{"d_mlp": 1024, "positions": "rope", "rope_fraction": 1.0, "qk_norm": true, "init_std_up": 0.0432, "lr": 0.00121, "decay_fraction": 1.0, "final_lr_fraction": 0.05, "batch_tokens": [32768, 65536]}
MLP neurons of a small language model. Each row is named by its layer, matrix (down: output weights) and neuron, and shows model dimensions 341-511. Each number is 128 + 32 x the weight over its row's rms, rounded and kept within 0 to 255. Numbers have three digits each. A neuron's up and down rows have the sign that makes its largest values positive.
A block is one neuron, or neurons of one layer that tend to fire together. After each block is what it responds to, as a language model described it from the Wikipedia text at the highest values.

L8.down8:152114095148151165179121168141141142137172152149116117109103136110123090126133166153105143152126120138088098153145126086173090077156145115155112141077136101154114134107183117088147170167106108161179110088161144134142082130044102123108109129109052178141084115145141166140131116108150164101128069112155122077141139101202132120106104135177112160105134099110122132124063153208083150158149134142124114128120117116117121101156124125160114149146146138255175118090158193168099165122139104122124152119164173107107140164148
L8.down160:082125147116091088165139121125171156115164146180140121197190137102092107139117109150105171119119134172098108106054148119157128128110123125165182109066177073130160085152109084102116108146118119164128133135105138166038198144190161132161127199126112122161202135118135179093177162161104149116152087151126098115118143156187133158078114114141095138152155203120144117062144119131142146117088129131162168096097103154124122092115087124177096178084117141120144073070116153123131059165162123159100135106127129121193052101129
L8.down316:180110075128109109118118165117133138130137133064128165141165060114086119138035136126112098094163099140145115112106221132140123100155112142079186112155099125100101079109189133093123123145148177134143130155157103096130162122096115175133135120129090095076124158058068167110134155143108123082108170099128134114178149172107116154139078156158159118108130131074127128136091140137084122159117147129171106105129152079181141163118187179159121156152165125139101091140130170163132158096123126092108188118148101147121110147152
L8.down395:119125118089069078146150136109149150117062130124119158166126112109103154053104137131105160159121103211153161078140155116080123148142097143133117138163142105111150109167121113142128085123186123153157108087111099102141202150202154066140127147178143167241213091172136138097087134117142140089085151119183070154148119100119182147174118137146104104149109161148106112155074127150130102101092170116167192177118143181182073133166153145099107141129089137109134171118128203123116138196147153118161157093087145133145122170089
L8.down416:116091106179079110111127075094186108140143149137128137096148134137128115195166161160094071088111083107101086133100167162141141113114164114132128184120145136066149130153097149133162087145131135134131112117169104139103144124095092150144120126118119121136127173130074185136147143103146167127136132126143171171124100088087202148066134125127100115105105095130090083112119070091171103134097152104120137129089096114117128144135107086144159083129169149100190148154159128079114170155109142153115106109144129122131126107126
L8.down736:118102135156144150141102191096175126098158152187129158128128137072127100132128135142139121025141108117105133128127123088147141138163096123169080120091121196137094123121118121082131172086096112224138143171124146147145145172112097147130097144131189101093149146109150125127160127150089113153161137086102097075148157133106076100153125102099077130113158126075089102098043165127143112061174113120141117161112125109116146140126144143161118137146119147174081159188137157144126121132116047126129040124133117072130132159147
L8.down752:120156094159128103134135144151155136150118110105090114138107132107153154139142117093117094161118126058158102159124140131116129092117156176098139157142146113105128168132205189090119129091177154163172175121095121124170117139131174133136111200129117148049123148143189136134136132171129081091158136106194118140132153130143161160156120130102111166182168156106115177167091140149109136124133151102114118136098143070110229091133086183095148134152093190103132153121135170132105094108095100173124124201188171159187118150146
L8.down825:155096108155098166181121111086145114097152168066144169122146095112189100146138120192152112142140103092111129113164158106134136071100143163163071123146171145077155137166153156132164120124121093111155167164143139123080174142115138101174136138162116124170089173115170197125116164112174096128124114114106159165108115132151117120135067124120160106172157141116152128120133178191173106140079151122132113155118169103138142131173141131181146157137116197085096121119086124091110137119140172100115159129145199119135159166094
Responds to: Infobox and list headings

L2.down914:113146112150118089113118061186126112133150117139077109148084125152125116146145118097143164084099113134063128109141157128089105097134123155158126138114074158155139184171108133132092147152094063151135080129137161130127127196166166093168126182139184139143189180089145153111151119134152120115132134137108150120108146169116131162084111141147130140137073122114164194118099122191111169147151138159136130181077123115167113169147115088104121097128138103063164173149097090124132138097098145124135164143173120112112148137133
Responds to: Number-final digit tokens

L2.down37:145077193105126109158117207072072144144075170058123122117105154131190130123148117112153132142087130110119182217199141152113134162165107151147127120154113134125163123104089141136137125135143108117109171140137110179099190125155104158136130086078118112099164136115145146092157144092087139110104127087116133142150105102102101121152171078139113145164125059127123092146155087108145155061151130193104152139153104104141162143122124185112132120149117100104137108130175122126121048101163098142163146141111193133154158101127
Responds to: Numbers in tables

L5.down36:148095149085182100168196125128068097151080097141117107083147138101121053097132136102068134130146091134140117125137120206127133140138144148102146055147155147201195145070131139097145116119118141096136152132086146093069179090092114096158115113131128104105135130158095138196150069152130104066103148103150120125089086131121102139176197049114137153094166139111110128116127116109167167155201129201092115144140139150170085166191082108184147079168081111165120149143111139126117153130109132100114129081186155153186136150101
L5.down264:146140189143147120100109086145112200200056154189181122067136117083136141087141086072120061123216131176119139108129092131091129099153160155108144131063218165114119098118118172153151125098135187146175121134125123132184149148096139105123114118112165072200128098106148086142197104119128170072142135139096075128113114142138140135106116099114177144154132117130173127169119115145185153149219115118096143094117116096140116090156152159149113076126120151097116156222183141121129100137083123083127122113110138186139118148090
L5.down351:135194130134111147116148136092149124176112047156118130107131152137120146138100126085080125120150120131107182162167131169101139142171135080126119108149139125070145155122100065096130105056108082131146150157118149119147153142178060123146104125117154135166180171103132106101102101177164098139097159058137143112152130114080135125122107182119113131130140095136112129114089105094144163079099098135155175113104137120113114173138092148089146119145173088203119108097120172169101138088160097076083108111149093149119143122106
L5.down491:148124101159122120125129116130108133072115114113094168127142081167096192170119094161153103069187125158160124102119170142172132146141134188155138112033104103154147166121098152149090140135094100165162083120110124191175095104133149139116118127130099113125094169115161110083079125153154086025110108082065102093107182182116161078088051136129183135133160099120142172166107110193143128131101203168118074086082131105174097170199061110128162148108131110088135082131159149131150110137146083121114111134155170101095163170147
L5.down505:073115182170156130078111150117088156096133152155139117098127108149156114173160172137124113076130125105105110107112159139125089110138209104125163149156128158085133067098118192091142153138120122101173133138149123115131127168169071176095173140089070122142083174167128159122157078163127123085151172123084175184104115115083111157047063113129129131156187113133102094134136109108148158156140126122187084124148154138086140145136147118153153129200160116126136150131159140113173136161120159105066141077078121075170127158116
L5.down762:128152059123128129099106091031117181099135109120124138167110140132149091072122146144118115151114088136103123127133077092186098083151172118126168100159127083120140174129123098164077195134123094121133163155130106117066152094139128155088150110110190113181125146143124160108130115112100109118160141160098105135139114142147132151137110133133142172062168193157099099149120104126093177122129136062128193128105131093095138128202132131163139107156131162181145093123155096096149218162101083107105150105124125122141097133124
L5.down825:098123114151110128096117168205162160112130105122194150153188186132095165166052125133077129124107086142140101108149135143122093093197120083103116109148173142092116179110143127136133073143143146177173137086089196108127123110098103172134136116069151128132124090106134172134133133078127073111187140169122105154101156131101055086140161133190162183115094102117108132120116125093124126124171139127035070192139135180162116132143154118114110141207183129160081088144136114059178130179128139131085135097141107082138119177138
L5.down869:069119112142095025119149161117095140139126161118141100092110131157131118080119101122159067137089178116127042111123099174130132134189131090123147217112103161112090181070150140128092155138144131190083123124121106099154141154095123131136068111107152150158124124106063155112130121131139103122091118156154103147082162080114078180092165114199078110137090042108115120057148142097201132089097082166120134131116133164102143152168091143121163111150194126035107118130138165144155105106154118156143141113154195123079157093101
Responds to: Year tokens in tables

L8.down9:163117137117133141124133132141158151116136143126093106119069134135138173155170102093142114156171099126132124174104154123075134084119105108050126112068130063091094121117111124126133083136164158145202201174140106104137103117144077138125111124103108137091131085088122109085149123129110139113144135122131122152213136194210205107122133107166142149062156069157100108115116140146130148114116133160133141108143139094132097116166107175094158128110090129085120136184120130161082138107125164104105154171100129153064144124109
L8.down180:090145070112164095166144195232125142109113126076049102195139079104088100157120187165114167072138139100133084161158120096082062131138101104096091126156128180153160131108147104124121178088112131140101174093087118134188086124142125123087172052132188146088078164131200150137126112129164133074118114087176131109146186213159150130096133060091133077116133152163116040138123141131136152158125150124106090176161094100126092145157117070123195115146091136172119142164152062132086129099141134145179186143144171091093140105151
L8.down239:157151142153140094163157136125108160052106148146091144146121123125090125142086113112152069157180125106122116028126122128101235141122105154132111144127132192143113138152118091117129147159148153155128134112098172126117086103164134095087098094089093170148114147129188119150022110141101120124094096058101089098102072120158139112108107142146148172168126079116101164199144161162159160126093096179122068074123124107147111158123137092125140077182074153146174133126128163164137124123143115099169137108129148116104153100124
L8.down582:094180125117108140157169150175150146132124106114155185143063147091135122114150165124133088123131099122097112132122148111096148162140102125104147117153140138145098173113124109089141125086179101130136115165135157100144095100126102128128142143101155084144170106135102155128088112142143136123118106148117116123127092130117120163104082103141167164159091180087110110160116151058144095127092108091163142159101134072118106120135060152159145153059133163209115114160095055119085125097102082115162118111073097082132148038119
L8.down649:078169143123102166177137121090139174123168203076184163122118118164169102078108149089158111203173088145165140149115107146142115148130184160162101170093122105122154140085109113147099140107159122126143163078125128162095141079162132139143092173130138062117158152135146172137122143131144159111149148092065184087169141173102131097163090107127132106052147190136118110087114117113151125092072173126125070126140141189118103157123111119123174095133135071132130129149137122071118129151209128105122146129085086120147157093163
L8.down795:157150095120089093103142140116166103093071157104111145161100119108174122210098121111119098157152136121138133151173182135089130107119131095180114087105101140068088085154127142119210130134124161134123141125147088144141044161191149109110101142155107075109197090147050204071132088200124140108118106115103121126199156127098149170126083128067173149179169154104087086157071118167151122096135183139105157077162113113175161108167121171105184097132133125110151177161189097111116062141120108112118099084115116186107144166148
L8.down876:137116103155093168116135135170111143111111074143150142163124101160107136126136143077164148044153121125155108142163095167133157159122135210127154084153110134135152119165088104182178118162148090124080189138126135114140086183107150123087161124095140148139134163177110133170111188117118112124107142156155137138199175098120128098155114191135123124157119112136129108173062114115128198131130141133092137105158125138117159113170084134159133167095090200173115138104152074152116177112210131151138155054153148129195171178151
L8.down929:112117118099148176151092083117120160100111126151149173136045141118135101092163102138117078147151057131115155128127130124137176113138144162117145160176095069136171145145098081132123130117197145077181101179137135165095109112144175095124106187140166122192141097118160124129134175112132144118118165068111148187101163156124175136123124112103136163193153109143072063129131133141113125119160071137179129153133147102135138120158123120115154108142054138083102132140146095121095145113136134167151111118129102136108157107194
Responds to: Year final digit

L8.down229:163161128141118164085175164094111104096128086141126159076083140144149046118150138159184085075132105147135112149087153099139150126156143162096104152122126123105137176144146185137084097094151208100116133119141150123142138082136149113138133103111123147158126107119214133113184134132148139157182127189142174133134115173125130148141133133188149180127136145083121179135121148124101143131105132117110102126101114141200114127157117155182130097114124126066159175115149059139109155077053125190147100126123081073126157077131
L8.down235:142132126119095122096119105141139110164157131155173142103115161081139140113106112150172124130043106104127137153134123154123131109143099099080196100160127106119118133134075146125115108089126149125158116114118132100156190181139042115113132137136118097064098144080086116159174082120093150169138142094118147200080148106189156141105139214113114086095148108130123133154147157113131172198159057136110153065061110130134163051141128136116122048104153126104135107146158163145155179127134121187148110147160069128151151120157
L8.down242:146209118129095132076087140145146110104142130145113174164085134066131084107124115120127151132120137058149150123166105139153152101110222141137059108164117115148113107156075164138130141154114121166136152141061155129056124164135129208212064148136121112155101095102084140171119116136126142148107135120118136121101100153160095156136171109098149123209121124136129135138115150136159102105126138123148113187082102145081148156151150122071143086131110111137121126168063137137112167073141178129094114111112078118116129129129
L8.down297:147094143098136137081113208138152105097132144125123083046200184119076141195174133154182064153095156150065128194130147120203121132096139122117102143101104161082123125070104137138116127072172123124131139146142110138130148140158106110134145119121154121150141075194087085121142151151086125142165097176112114118073137136065153113071139039108093062105090102104070105112234147086130149194085127106119113130109113103145159129103091112131134113118174166225137115143159101093116108170078090120132150178138130126136125095097
L8.down455:144172106089140122133177145156090086135178152091136159082174130114152128133139107170153087150164156103165107127135122091109120119144158130153076181136107150151121093081112127129168088081106174139121138129117146140144126131129107160142069101187134153155083098084166165114156069162134154082198119123059137114133114092107130119134105091171140115120134134100144164119118208121120147144144142118118057156089154159138132103106157188127086109164138115097124072116116136046141112091155080172153105138127161142093174096157
L8.down549:080129205154083100108121103099160162057149143093089129167087141124063121143105102145125061168157124141158119130105126167122156145074115119156169063112101122095080142177133118088116140156128122146117107113157121164122071144093103084089145193034175147153157139149110141134137146155139057092124103149142062164146138003121089116112102179113040138122130133115122194118102121151137122120100092096088097139141192080110127114122135124115098133068189142080143097114175136128150169115095139134129150132129117118155152114125
L8.down815:095098108122066090066150088100117111112100109153117133154097217162155079125140120095155089147141151096127091165105151107093140084101088164112111115096103145107099119153129101167138130104088145132103122208138110165103152064139104124124092102099101151126143125113145083123110163137158133124137069117162106155147146091141152103132133139123164155104142099126137097153066093106133089122160130185122106154116177145116177126120196135102103138132166101195102060120143141067115098226127122109135100109120144164128158131123
L8.down915:108095145112144121170174169172139121137094145135200134112154128121086118121233116118113140161155134129104143072169145138099102113102152137084113101153076124124173130114090089105109159177146112072142121079153145108118171160125139101101106151071117166133118139148119109126146040132176141179128176135123140128173095175139143073073073096078152119122119048107071078131168081136106157162105155128180124090105137193163166090137137153105123136175136110097117162110151133151117103147107164197123135146170173175201127154127
Responds to: Leading digits in statistics

L5.down104:110089137088116116145093119138093130148163102057116151147194124162126020120142160128157138170061224077120116139145156132094208154139150151120117195172082131133083112149126165104099133119108131112119069102118169152137120129128156104100130137137150115119139134143149141105118143077158115097114134133111087158158163110175130161157148141159131132161155105125129074122102153106115145150120175089147077179151124128093128187118130152125071168166113143109159087137078113166126207138093092083146122154121159203125101099147
L5.down163:160138163131154117089110138153149056163163133144118120128129094131134183140115123138134094197141164179148127122142160082068162124101120130184046149142099100091154129114122127166135114099150099109124132132153126125120098069163153156099132145147093166114133159103076110115053092107069103210104156104139180132147157129118152152131134088126131127120196035138136136151104186094136082138188123097139188124151095148132129168108103151114130110163088144143177098098148112153147106145140190139166105147102116125168112110102
L5.down270:136152095130106114174116094136147089129149157089091145091165160100098090162102096127194152124142114169207075077165182181088140144100118169060133120169134087042155134213144167125150152089171120134098172104082151118128151136126134152130147149054162131064099109119094138149165147108175173131081134114120119113119152101174128108072129090152166099156115088109118073090155158099150130176130100197150116105127129116067110112122158131125070115185154080176127067098092149091148156153168146090092179173107110153148133169103
L5.down403:189127115147186109087086139156162072119153172131101144173153090128178110137097140134205148139099101083114156130084238132088116085111097122083116100103121154166158083103122110083120152149186110103080108103149104115117093120114115167077188109140141142112100120126140133070086149114093099128094194119115097146091141105036100090170108063133033144119146081130149075147122135130120119146155170075166110097175117095085129159127169169091158151149117185103115111158123137146122168110124134075101158126096096131174137126101
L5.down422:126146161160104133116122103145109142109133111137070106157134131053145122117148116116078151163165107158131135104150071142150149155153148198133182117151107178134188042159081074157050105159151103167083116118146158163123119151167160096102109147151132108148109114132143132196146136093142107175121186125139114106115121124114148065114097147129171148097136146103078096139110103064115102174107146158114152102126151119102127152159089124164114137150107170062155157127064042134165158153112151088099128127125139130144126093108
L5.down556:150127121096177110169196127159144178169134129123155163112107144171128039147129182139155113146137085133135147160113116173112118181127090147146144136145158102164087110090142142099149151124087157166196087111141119067149127157114190090114108119145100195141115134162135104164153105100170097096103082156156078125166093165144117079086081201072166142123083108096091167112129086144116118149106162158136176120126132145101123190153123122166100174108119098131178110107172156146142139168173177106163115127117144139156146099157
L5.down612:146058126105101065179183145041105124100165118088087120153159111108110159138160123128106147146156134150210190107085124116156090139187137126118144133127089131123107126175150102156195130155209119173144105067124104123113140149181151069130139152152098119142106185092107155144107154149127127124161148169136136147158167140139119125130146157147121102149143096140151129142109142056123171105075153114170126141122111140138119138147137168088116159161140131070109043116126097202144125130117094137130177107060125155125109135116
L5.down958:126145149127066169126155132165155124160141107124118116126164145104092127128143117138154143162151131150109097100132106148140082117092137099081116124113154048131126142060107186124097121166110115174142194078105100122140126153110069130157139086120136141109123118118137118089112175041176121123156186149115142145141115143155151129143143104149151212120003094103206133096155132117167134132158109170101106133177137139136104093093134077131168101143076137182123158108133141119161093150154135138152116094099173152116097131082
Responds to: Numbers in tables

L5.down117:176092133130138116105176144183121140122142127151159151108063175114070133163120121106103110127076103157160130107143128090120181143081146153131129143164109128152074141199116105160113138114094180164097147143134139169152120128072133195120138124088118148137077098118124093110153159131151157109039103152148170178094148149148088118104142131092132151169161139152137150128130135099177144055164081104121086136135071129120150148159162127182144138121132115106097152086159141161098167103113157157175075070061095167158109087135
L5.down174:077041083138116151137113130107097100126089115089166161178121062148122087165134094125160154150134125100174100161092118066133100076135120149121155108101099081154169073090036175138151097139133042112139163120119148149125153120148123119149169159093131147160114091140091156199079154134115129117124149148174089129149167099125122112121103131127116151118213145106112113160116112182142110117185127178116158124148110099074106180127106067130167124100135132075112145147079147151140179131139181083030061096056085111181106189119
L5.down536:184151077101138121160118153121148120146137093126161143161204097159120110124104160099109145166162106140101163123127073045126118090086135149094109090105115130129181130125129106121137108161120127150127100085118109160108151128175152116098129186138116105082145115127152124175184178161157097091158164076150181163129133103123109119146113131110127124127172124160134175129107147094171151131142108178152114181084128151149157153141195146151081094149087150114108135147103128131182172106144077099082098157129168091156143139095
L5.down537:128121128191113162146146079166135109102077166112102132121121104080148167113163132103115155159204070142122129113134106157106126102102161121130129168136115150206161095155147118131067172086182141118110146085103142190093114096131101182077131140130141107129092139166127108110132149103150130156159085152189178168188104083183112147084123177097150153132137161132146156122112171142165150123114134152140152042138132169089124144140150120132127211138154160086126101134136143079125122110112162134076141097123126153166124199082
L5.down562:151114106170188116120162137109179138075119072135077129134085166111152111156140138107142118135124148136122093167083174235124111124083130100111169115150138103083154176107149107119148097116163076170145148181128088097120122130128061064087103141133160138133136160123109161108137157088131110086079124072096163143162095112136090136111105083138120129136157169129106127072124105124120086145128083157160089132184146184100159139111115056121145147111137131090116160060105152097101129200095122156098112144080143143117132125090
L5.down659:105132163172151187121126169085114112136138127120118156166197146105107132130082119189122173105080154129090131107103111096133135141103113154140118111176150170097106117124109134137101075101099092108159141147096124133069176156114109133149193099135148132084127118126084101136165099147142136088148138100039100175187153090110185106120135099086130108092131127199181066073178161206106129186099119094124220142124122040112136103129153144152144153106086096118134118124047169128158113142150147144096069109147146113179105195132
L5.down661:104069151082149083055101151108074104108163051174123074145075138122123154194112127195048099141111130107095117164114125130097147133160114154127068146115094208036115134164111167125146170077139146128146158158068107124149155139115112160154192106179128121099123153105145142115154112064158145148148151137059119080131137134178132134148118151115105178108122152125127112142207075146138098117122144076121159117124092077149157118081152187101101135159147101110089145081076135136057109202124182140106137107110118113182080128101
L5.down833:105108165165125140126130122138144079186114107153109143140085108129106131149108148115062166129113164126109142125106101132111099048135159075141100063127104110110144143125118155122161176060133098130088128090147130135123134149114170147077189143131116141022128064120159099209115130128158123100134053137101145161168093083132184064157134151120094156125172117109107097131186117138096082087138099180128158144129155150103129074100113049137146149133111171142122147135142152120111126175107129131094140180169128160154100122097
Responds to: Heading-final nouns, time prepositions